Weights of a small transformer language model: MLP 2048 SwiGLU.
MLP neurons of a small language model. Each row is named by its layer, matrix (gate and up: input weights) and neuron, and shows model dimensions 48-175. Each number is 128 + 24 x the weight over its row's rms, rounded and kept within 0 to 255. Numbers have three digits each. A neuron's up and down rows have the sign that makes its largest values positive.
A block is one neuron, or neurons of one layer that tend to fire together. After each block is what it responds to, as a language model described it from the Wikipedia text at the highest values.

L2.gate106:161086124138144155117122101164126093133125075136143150117152160101128136065118125150092139159142102133128105133083135131153128069096150125147165146103126136086097124109148132103111138193206130142122100177100135140137127153141133124140109127161123154087142169149155109135116144133142131115138106076130181150145131095181131183124128093114099119115110100105141111126130128124136145137158
L2.up106:118097083135119123132126168161144165119151112099133116139129133131145121152127082151140113165125154054118145101122098122108087173105117154125114120133119098121153142086094140086169148091124122099093142129106170158121152121108166151112136153132112127096138109111109120126133082150134114120118123115140093077144165111143104128143120132158153107113095152138111121105096134161098090139128
L2.gate626:152115112115164125082155118148135081108104128119139143127169138118101107119122138130096113081144113124150145115107115124139116156105157125122145117139145108102119131177139129141126109138142146146140111165115118144132117133126104167136115107166090133128112110140121145137124130134075132164131115096134145116097102172128137133140100116117155133164133132119124139102103114133108159088128
L2.up626:142135146101082124107124102148120104118161113123108176159154109113112128100108127150128168161147137148129151133158112125127156094160125116118122113123114115075150143121109151074115120194091120128140105112140132127130117113147137114112153100109122160153142166155140144082149119133121151146111087124152112152133134142067119128137167071121092108150133116120152122105090120108128148087100
L2.gate683:129078116152135113141121171096137155153114123120148104154144136141139102119106105153114141155124133174106134125110124138141091121118106134108151113093153127135118130126138144105128124121152154152166119130125158150107108122140123149127128131156153081086112130131198123127135154139114170142111130111129145111142104129116061102168097116092159137102142095106194086117076191081095163114127
L2.up683:130073113097107116126083153118166099094158145145113116126119103123123114116147155111149130142144099134111157137122089135102108118102085079160156145126144122094101155135132140076111136115131139128105132146155142147110109150126069158153131133146127147133149139146183133109144126139122130122083081145163105097146088117133116104110072111152137110104147149138152111121101139167105158133090
L2.gate755:167117117108150085103117158126151125155161132124153195101096107079158146136133132114116177077115159094132163114126132087099124192116128117147136128118176149102118119142087147106182175114114128103136151143144124131117136119133101091091131146122145160105081171097143132158124105092153122112166120123133188190133119127120139151154132114129152105102086151099101109084141119108121146164180
L2.up755:137125138073147156141164129100129095117148164143132148122163140126134163152121097164110117116158123168080140131123138138159108135091157118093123122086094130135137114122137113136143143132129134140145155134113109129109105161138142109102189134145109103140120123118143167094111139140152137136173102164149168128130119141128102124113102130122136135093131142124113130074152103132128136139161
L2.gate887:113153164135119094041142162148140141136133153133116130118099112122129164108115095169119134088129098117166097105108158165117100128104137152157138159108113107138191145124126091148100148116136151129109113128105161139160075107082130167171101103097124173077089126107148122099153109135136101161169152108118145137169156140106111101113134116156081124138075093080155160100105141135100155135132
L2.up887:141085136166105164114169150130103116125146117108190131131103092136126153154085107130112111146162078118151104081110157143084107132098120092112135119118152115137139116106145088106140142150141137106174117116114116140147122140096133134127122112161152130093121156111158143134179139165112116146161119138122133102101200147145148143103121122154139122145141107144180132123101151125100140136148
L2.gate888:122104123124145108165132110109139104127122109141095116121146145112158131132164155102076118100077146104097156145117101131167135156126123123110100117140167133072127170137142111107159130124117114108147108136115141131116077144115134115155078142167158123122081102096129141106106082088117122066149131102100109167159103117127140131113128124120131096138179131110136146089134096155139149143119
L2.up888:130126136133111165129138110081153098098114120143141134128137103121114178160138131102168081154119144104136161101112111190128153128139162136115107109145130137146152148141146142158149107126135125129109115116141117130129124135115127100142125141114159124103083155117083133100117103135161103116114167159082089101102131128114161132160068148134138116133136173145130136163150111129154115133139
L2.gate1053:143167121162119070104140113128116156095150166093101145075126135125118143118148185149111138123153113098126094140154115121102144119087100104048160123115138129124124133077097136115121128104126149166115069155113125165137112099119113136165112136161099092131110138128119174135096150107124162180094107123144177122102070126114134137126127077107119116162113126102124072164139140107142116111139
L2.up1053:130116125124098161159136122165117139119093095131137133169113152143138179117106136186150133133130099141135134155127138116102097161158113118098115126139164104070149143161133170165107110114125155106154177148143150108063131169126121142144155137123124125165131111134129106139152104163093145125152143129153144133127156086122144113135142110102158111108174137168138079101126081133107132161112
L2.gate1173:132122101144111111126133165083139174126155131097112131161159144155107141136092157096125147156142103104127119113143131190116120115132103116148115116117109082126116133123087105128157124128141188143143143078099144166105078104135153122128160126153119148146127107135136162164113106174122118195134128170139115156152124156104082131127116120080143117149165108148109124126099128156153109095152
L2.up1173:096184144142106125135110088120139096135119158130116143095122132082124138125135136123123147163143083129127139136126097134126131130148103121102114091127130111078129115123106154169154145136146139140149147108122126095154107196144094170085132137157085155133151162135142108166113163095114140099103102107162132106092095114160144158120137121112146169133197135147134099149140157171179122127139
L2.gate1271:084113136133133101136128164134188152162077143113141159122118138122140104141119156151123154175153091081124129184111135104095107097123102110113108127156119122096106132122106120134130108124136135124150096142131151129120141124127120149131116102144140114127106102143141137137113157159129102125142150124126161161153102110159124140137118153132205112133154121115117150132123155143150079151113
L2.up1271:131081095089088159101059179158147120141141149118108118093133141125136130174089103129114133159145140157136160099100144144120166104138126134123095132143094118114138170121059160095175126111125095100119115169141102145152119142075147123122122114136158143154085172119155104099124143094113143151146114158179120107153105151086135097100099091167147129095104154132159109130131123107073158091112
L2.gate1283:134138150132128135172130132120124139092125127101155110121133138135136139078112137150112159149122152130119112122150148120154113195115113155166146080125148114121173126119132095127109130084146155138085149120114130133113120131135125104129130120105152109101132133129139150137145083140158113122115142125168161159163109131109098130127121081115107096076113080125094121116155101145122060160131
L2.up1283:107129132146129151126132139126093139128120153116153101159073119113079170109118116114159171161128098162128144130137154117155114100123115131139128106123175125150132137126157122092139115114053156165135108079129156145092134145112061152153141130144135137143134149120169101104133136113116120155110088095160157119113098116134097166156143126124114128099157090160140128117115150119134089090131
L2.gate1537:133091142122140137102143091126118154141117155137139132062119118124116144120157128094132113161153144156123122151116118165127108152125136111126109142118163148088146135123135163143173107104133171107107143077112124134098090121100118119176139127092164107148113165141115099145123128134152125120141108130123102162162106131148050126130149106184127122111124133125152101134153140095122111119168
L2.up1537:125124109106110123094148107129114121097151165097135130112102085091109112132177143136161123174175128132136097126085094147106099143131116100140109144132130116117103134107141145140127160143064170104113119100124152148105115130150113096180162118113151114124113139174105127170100137148143131123142110133143142134148046140169091125137188078172130100098138116106151115104140159109138091116126
L2.gate1767:134108177165132131110166114106144184100126156105147111112163132120128102095188154123125128137083110123139143117150111127149104128128146158132150139114149139124127122118107156156140129142078155118137101120093123142138092142105165115165103147106116173130097099127094151112125101112096109113168085129105156113095115120158144099123086101118165082126108086137126116147107110116121134128147
L2.up1767:129124135134118116130136119158129141141173122099168135131156106122128115086139134141147097151128112152137146103147136151139123130122141162139120113147148169091098083142137197108115135158090126119138117104112113130150135176135133131146125154141080146131099166131133177083174118088129099118149106101116121100099133110134137117144077110119125126169111150129096141186120134152161142145118
L2.gate1768:092146138126109101115096152171132101132154184151140075093163122140115102127128148127095122157113184141136147107134108179116175094085127140142136136172139154126114102115068089154139114150119111146139134104115152152148123121141128151090114118107169148102135124124139104148093144172110158119096145133130120130129135152117131171084087128125140133143138136071092125146110144104130165087109
L2.up1768:148102139125118106135139130131154111122163146160120109159168111132102135131135127194152138122117122165090146156134146155124167138077131140157122078073108144130125145181130131097115100107123127119116129133173141114153120104130131138110139116156155123121095122128169162122091163129114134146147118128082121129091123128163147126136133140121156108153164147138104114162149155139145182157143
L2.gate1834:136154105166119156155076134128119117133108132112200114105148124125155122124099100118095127114121109146113097159141104125124111156185129178179159150148144129098112158122169125119171107117149106166164145150156181149104103131071159150195131139162159141175126142154155109121188121134162149164092152128123134171125135119143115126134140134131167115113124106110129146134103163101115104107134
L2.up1834:089156106140090153140074126108106115126106074124123158136129132153113127122147143137115074097166125112118128124134133157112155134141106178137143151112142111124146158161153150072195131136127123132122102109129160179125150130093140162118132115156110119178118146167127092101162097160124147144105141101123104153114132128153130122134148094164155117104126101107144114110108129126133150136140
L2.gate1913:166128146117161168131089127134166159155115121151116137123111149082130082102126109151128086122082166112134124102153121132107073146108130139115123109141165151090142126155089115099116153111085097152145126101120134113172111089099136148114111161143127137102115158112123112155176147164127106114131145120132112174170134130132090107126125130168153128124155151087136101088121081137151108156130
L2.up1913:128104139139104192150153101139110123146111128119134136106152118107132104099127078129122127150117123176120100095109152121127129167105142108118117131145160126093106103145106111105112133122115147106110143145102116103116090117097118147154123155176135112163162143111120161110180162172143128087171153136146122149122131135123124117125135155121109116135146145156090128123128121150088144109108
L2.gate1950:120123174147106095118132117095144116114119095146133134142153105139152111107081159111155135106116148095112170125120133134157154171108111161101123129163126102171114115060112103102102127138116143130086146144140153153110115114145109163135114107150109170134158116105125128071131098135065113131172082128127115120150140123134146098106147173148165126102147135142147154140122102138120089099071
L2.up1950:135145132152077122132130081164122165141090127126157133126152151133137150153169178117148070083150121125124139119116134102128134127149097093115110142103161146110110132158150130086129128110092121171119141161104125137106095155180125124196159125151121126122102102141156135135136110101120122070146138121128122146128119114090126104125147178139131117137136143125091177137139121121101132140154
Responds to: Clause-initial subject pronouns. Subject pronouns opening a new sentence or clause that refer back to a just-described entity, e.g. "They are", "It was", "she"; weaker on "since" and on look-alike word pieces such as "she" in sheep.

L2.gate93:112107134147139139131132130091086103147145128123141140139162132128159109126157114117148141130133093093132090146125133097127152149064132156145152107115078164129141077136145078165177105111086141135122133141112163144171142117125127068121149157139161143118129144132075127142153128121134110093154124158177135135177160140113132129150132135124158114116152125157148109082224107162159118149160
L2.up93:121103126114137142093102134142101105119126111132113102120180121118114136149144127141130130152147090092120140161135109129119147096117094144097140142104088130134143149134128082173132147139121169116085150166144143119203135085123098133135141105129144110103145138121099142121135128123109139074106152111140163161155141130126130092158169143150143117145140132134127113100134077124129083127122
L2.gate96:127102122157123087121120113089151140121143132150161123096177103100127119116105153140126167145123166093104100131078106097090132122136134149090132101107142156069109157093099128152127138135141120106125088147133152125091123133127112160153110125164120125129167118116171148124123170119117094150080140154158156122140116115171115130105134094128180123116110133150145132191109105102166101165088
L2.up96:118124173130158089110124155112147108119183139146144139141128151103121095083113125135131136163106106126105121093127105066107137129128193133103099114106142124095117128122173113174108102109150140163105139144157078136146088157133111110157097151155128186117170134124104124138090119140139099135171152090150156102126117122092159126123127141106125124110118115138129116129124137130118163146139
L2.gate252:160092103101138123113151124105147115169109089125112110154132109130087148118109152158124172145137134104112124126149137073182130149100065097094112124130156118132156145095130107129116134158154123099127133132116101128138128133131085144165093161148097180143083142132160112091135119088124109101140139127169137106129121104151136167114116178168157111101089061144134121153112146188116145123127
L2.up252:116123119132142121148109135112146120102142117151153125091113115101103117109103132100088132140122138157159145094079125112084120123107130114118107107136132107103114102107119148106125070148135123133123115113127175149159113145156145141129134084152150120173130154138143133157142119143086139115095109112125118153124105120149152091121126129131146101139138174127144085140111097124163092117111
L2.gate401:157143152134118119098125120160153120135088128120112135129106106077127111111119113126143182127090091174089135155090141117100109169137143114155160102096133146128170128108123133110158114145121088147089120182126151183081162104112118132118096074116122146154096157173108155143104150145119120094145138159126175160109127154077176136121129172143096139110074158109148172170157139098134107140118
L2.up401:140100140131097128120122122159136130105129109130131152131137143146106154163146059091151115116147084112099120141101106120109097125138122104136106097112129084101120141136169096136165127124105090104103103115131126130101126124110147124141111164146115162118094107174113127080153155138109111130190123124158135137099140129152158138106120095134131105133065114128130147110150107107143107145132
L2.gate533:154118148109161204097109145136135145121119187098119108085112121135139135128150143173157128128134124167131106118102151131127085134108116112173126129103131124124138138125164125155120143151160115131093152131102093131163121095144098141130113134115114125112167155129114130164087133158117094059154082101140159091121157122076144140142113149141164118117144121144169145133129104168118117113133
L2.up533:125142153140145142116121127177138128143137160140166143124087102104107122157157146112097149160134129157120125145101155132117100138081112159121152120120145088106163140132141141076163152124117105125154136133130145128119115129106143093129110151088132142134132151129128120163177127142128111100112114086137158110108132124178114177124133139112128091084136150122129144123120158137119093163111
L2.gate642:115141183116149136139120127115184128145119164107127076119133109114107115083136166127134127143130138124124183149119097090109122166107168105174104117153145138107156124113122165151121150156130137157165115132128092159109143098135175165116117114110180166156119122126114098146169124140100147127137144124130146152166146082123135100153100144119146118142096151129113135132126138132118086138102
L2.up642:137097133110175109144156124130147092178147161131153136125126099113096136063112137088163124135109114129134136120058132095103132138093138142146137138128117131121145120115149168168089143136129132088122150139161126164143182097091113147127116111108077174144118112107129131146151125166163143125129121147136167169137112141096146123117131146132128150153090129100177133123151145134139134116097
L2.gate684:148121114152075150170135133111109147127044111127110101133154138133129112129134117171126122111122117163127151086140149132141151138156163128106101140122105118109135131132139131120107126138130151158156127104123115141125176128117108115111137142130179162125102127098174138109162165115124147159197127145146121122145138116164111135112092130160119084117176073133138145125106162127094133140132
L2.up684:141113139109145147121128151122137150109122103146096079098165146108141128154141102175110141131158143130099090110126128143085095124132108154086136138115084146092151113103140123104138139116105114132122121081139112117128142058120094128131116130160122141120134113129134084121149156187139163147139134112109126132115116103097077116149116082114130139087115145126087094133143122150118128146120
L2.gate781:140170128126148130144199114114156137143135097112139140167166098144136119145126138123142127119135103098110138124129121095178124158134127112148125111166132128123120106101156083150133143122145084112098137165072126134119189147102110140139113158122121159163113113107121123146157101137110095119144163174129144127123124104088114160108125147128102123159061121153145131150154128113154093084114
L2.up781:170166094129170104147127158135150138134120106107108083151115084168116137127094125132111112138100086098127123164121129141184122113130152102097178131189152159125134089089122107091121130142143032131105124110112129139092142149112134139095115185108163129128120076079129125111143164112098108166156135135136127149135124098134102121096116132120148123131095088133112104165180111158150146106126
L2.gate990:098156139092147149134169131157156143112133121155127117145132128125134129149121145127134153148134102118091100165142135132148103162150143120127138128158125161110087127141125148124152104161110083144114115124101132117120148146083119120184075145141105136131153122105110125122150141132133135101141106133119107159133121115098148144133113080123187086135127125150104123126135129144139122157093
L2.up990:119181120139138152143115111145136146126129134125111140105165167130165134148122119109122150079111135160166084132101114123117129071116162101151120116118084109106131149145134131149133119107155102157122123118091155115115142152129097105143123158136108128091128123165116150125114117128110106098119074146101111112146123127119168166123086145124151124099145146141106120128127132143083157105134
L2.gate1326:075182108133123095105148125175106129126121143147143124099142123123122149106099171139128160138149113164160140110114115133061085126131124126175149162125116098109115151122087114164099108116151141130154116181124128153149146112119152158152148083115108103169122135148133130104160112113124099127115158091091140178107132123140152155164126120123129117128123083092095100142118148145094151120133
L2.up1326:095144092124125160085151164112139152119094125069135126129163113112118148162107141145153147098105124140127105080149119115073145125130129155133148125118143112118107145086149124151101120131152090136110099142119034135127116138131127165143124084138150147103156112139150119160155158160148131122129111090113118107153150127170151145089116142094140101106162120106115126134124144087138127135123
L2.gate1353:133134126154103113137140144149148180137130108092116080163116100130149114159114121113097129131141122139121145082137152154121115126110104120144147138108152106120140138106137149112095131106112080111122139137103121155103127139098138120159131084141119127152111122118169099139121111116157110113114154163132160152068125137138115129064118132152095122109143086137126140133129118098107151115155
L2.up1353:166114156141121114125119136115122129134126147074138151137126150101129145142072130158157119145164098115151126150160128134142080156105139134166118135119135093151119119090094127137154148120131160110109107180127122154120146123104140125116087130125172154147103185145141093141141106132138132113144105119137110069105114087129094118123135125103128164112082110128165094182098163139186104107119
L2.gate1497:124134112149177102090133131140146115171113141107108125131173137145148087113103156180157145135111111128153119176125107076119169117092145149126135096109110135106122131147120133134127133121128174169139155097104145180130155093129163113156148134133109095080139153165104153127087144154150139121117128112156133145157090126166119141131170132107160077146108159149166104116133111181121060113182
L2.up1497:114112091137159105103099113162094082152104137140110129141151133103117143166106146162117140132099105118137142163111116119156147077105154110147116164118147129112145127112105136183137160132145155140143185173109142130144112110133119128151137146135138115076132140105128110171117176140114114138108150150135136128101133088145136120128161179077165121181155083091153108145145095112086079159116
L2.gate1529:151134131115129112152122107088136133139109133155114153144225117135141129120103159126158129106168124117160118118130114128161132176135134090146114168150146126123151137110114144129109147116143126156120089151133110127131157102100142128095107091138138138092119133134128091204131121136134084109086121115170119084121131144098136164095103120141132106111147119147124130137107161160114122092137
L2.up1529:139143109142129093131114154148102138133143127110145122127097121097102155134128166161138146138152082118123154102149118134133097131141129142133151135152109123123113107111155083157144144127128093114174133174166120128153149121137154163097146120121171133076118130131150161119109116167120108147141139136151135097131127143101107137101143112115162148132146151150129101139131157112147159112104
L2.gate1534:117116151118117137114105153148125103159088100149156182158081128156158149135129120104111126161135080133083139158138119107071130145109148086107112121141132114126121125140085104112121132116190141114152130166068124161109131116103153131121123153138148147129105136107122131112110158117126134106124135148099155094121115103090146128170101127154114129134130133137094161135190094140119098135128
L2.up1534:098094097121124137072122147147164102137092126134115114113102082132105133143147124122128104161130090123071143115132155118111096175115115116145150139124143087118123127107104102168138153134187127091185132131088120122076128130062139160138143112127155128152136110111123101137119127135118127145070132178131134122119090083117139100122138127129111139136133100153139148091171114114127094167158
L2.gate1595:129126106116120105109138141094170150145105120127142165164171141128107172135162122131117130132129107103085142103115115155121137133112160113106175102118096138122138142134132141143133147156135127127172122164114119118132122138122149172120096162120134149114116082118164126145126110111090149127128119149156101133094113084102098178115132096146132116164097111119124133098143138162126128173066
L2.up1595:133116133131124139138108131116157117154130166109110120067134107094135124143107133131105110149186121155152109115122124151127132130128129152160119119131107177093141118112174120139137139120128131141139146160110112151154172086125141118156165168100106106152151106110090121122097129103145084141130095120167117127104175077108143093153123140110130119128058108123131108111141147132133098114139
L2.gate1643:131136137099151087141159146141103110131131093120129075139123156107117127114144145177095146154125164129145142140132152142134139108140145097152133157163171159126158179098119110110128118130126127139113130111155112155147126096123171112137146123130148140072118080143179157098094112162154153162137144117140164119169129148125107131098148117144097164130178102122123112103142164111106144123129
L2.up1643:125107090155170135101105152172131108147178135145127171098142127157150164130127091165138137129118106134135136124158138146120096183079143130127145102139115172156124141138135064115143100101118139154103144120084129155123136103115095130159116139119129131130153086133119133095161125125147133124172146130120114138138118133107123122087091120129163125141159082148154167139152122172121124132135
Responds to: Foreign articles and word-starts. Short foreign function words such as des, der, de, del, el in non-English titles and names, plus similar word-start pieces (des-pair, dest-ined, gl-am).

L4.gate96:157144144133172152142132121147116102151128179101125119137136106119130118111133148106127135123064111083126109123146157124112124136141169098137099114133151122133099164143062135152076138123115105126102101143119119171093111086103121166145104147119176162112109143169140150140084141158153122145155143112148142142145153125137096049094115124162135128174135105156141098112170111123147125140122
L4.up96:132129125169133173098131138129131183144113121140153167126132087145137149136133109166144095135120124162160098138144112137159127094118153076096099178164153147153115127117141082142124114120095083116160157112154117097107089115150126096144144139124137105124110121143165119132084143119143141096099093097139186129118120168128122128130143140118149088083129146136110094180106135157134102131132
L4.gate494:079103155113166139126168118090133152149123085141117116117158134150177128109147104135128135138150155085146132142145166140134092157107167131124098111108121160114160129166137118157108067122145112110145145127122137157113127163093116136163123165166141140126136139148102108112126110113127145130164133119110115141155135117095110089116158136122146082151149117091143090145103107142135081179126
L4.up494:109120137136159130130137115177148132149137120183109149152113132129124098135110113176139145189135140110137139113103146134143123117109145066157112139146135136133100136109076158089148152119066127152088105143150113147088134138135096131124121121134149139124137164129122130165101119101118080114067141114119183127122157147133132137119157126132133115125165128171111194126188085140130085149114
L4.gate735:114098147144113158149140126121141183131127159148068099130158113192187099128141109101131155144077115146113136109125138069108127115125166126111153148172153124094129123102113101158110081152126090158132107118122112100129118097114150139106120128178184120131143123137127147151110127137127132066142124141139102138119120169133093157140123074165134093060121130136106162100135132136112083136093
L4.up735:148120134172118148156165134133129119163102198158165121120147091132130123167179146090121113112147148112142092114151119144142109123112175121132164068137107105090123118139131138152122134125111125130172121136129099145147097093146114136120100124125123097107137162100118120133148114117113172159148101101149129144154118108152169153131123113134100152144118094139112136145118141136129067108119
L4.gate1431:123097143145126080166088078149111210121149121157121128126172127204114094136134145093144132119101101132114114131176119130077101109120168148135139103150104144121106136098138111117140101127141129126096193113127089183140116138144134121123117146138148124130085095116162161131114155142195158121165096121156177145077126111146137117154184106149150106120143111155126147066181104121130105166116
L4.up1431:119105117143150120142110102160168144167136132104123134111140136131148110118132108124114130126108169115156141142125129091093098123113127146149125123137120144117077126125099134112156158183111107120176145120131112129118098153152144156145143150123151143102093114160121116114120121151110175136129123127134134123128136177126130128077089107108103114153149138108122061155110137114138129131200
Responds to: Word-start fragments, empty cells. Ambiguous first pieces of split words (Del in Delights, del in delays, deluxe, Hidalgo del Parral, rep-ur-posed), plus blank table cells after a pipe.

L5.gate1103:117100097134111105106157181154126151087128143120141073172166127124147171092093115084132166152079081089137124093150106141165147147147168135112157133162138108124121118150153108125121114141149084118135107102168118154101107163113137088162149119155131112152124175126107122134137113112181153108111127111101131108149134129122097121149148144135156102138121114120130133131141129135151139146121
L5.up1103:099158169141109131155132121139158125113154161111131130099130122138092159120107131120149129141104109115084129134150169130109138130158097155100104115147100094111095112095103140169109158137150121142180130139095090150120128168111136146106116091110128100145154125115140142132133114178141115132151117132135176160088148121130155171145142137136075148135091105108131104137106158168137137156126
Responds to: Vowel + l word-start pieces. Short vowel+l fragments, usually the first piece of a longer word or name, such as del- in delaying, Cal- in Calleja, and Al- in Al-Nassr.

L5.gate1404:173114123140151104133185141147158114154147104062141101105158129108101119120053107155105119128127136115109134100116125157122140156124103185145062129130119109148123090125143107098152124144113121115106123116129126179130073135127162168177115114143114126132096159132180134125147147137130098102135138140144163125122103122115093125123092134117119110085138142127126147102165145110101128088142
L5.up1404:123152162159110099125150142136145125144144119150141180124122085108129119147147125164120151127130151106124115129096105168120180158090143139143150117122167124101128129136134153120146121134119149131109123141138114134081116128156105118134103163154122107172132112141099121163129146076162152160122090087163070129149102174123162110170119098144148133128111124117135190100137120126124134163141
Responds to: Ambiguous word-start fragments. Short opening word pieces like he, we, se, she, P that often continue a longer word (re-he-arsal, he-aps, se-ized), sometimes true pronouns.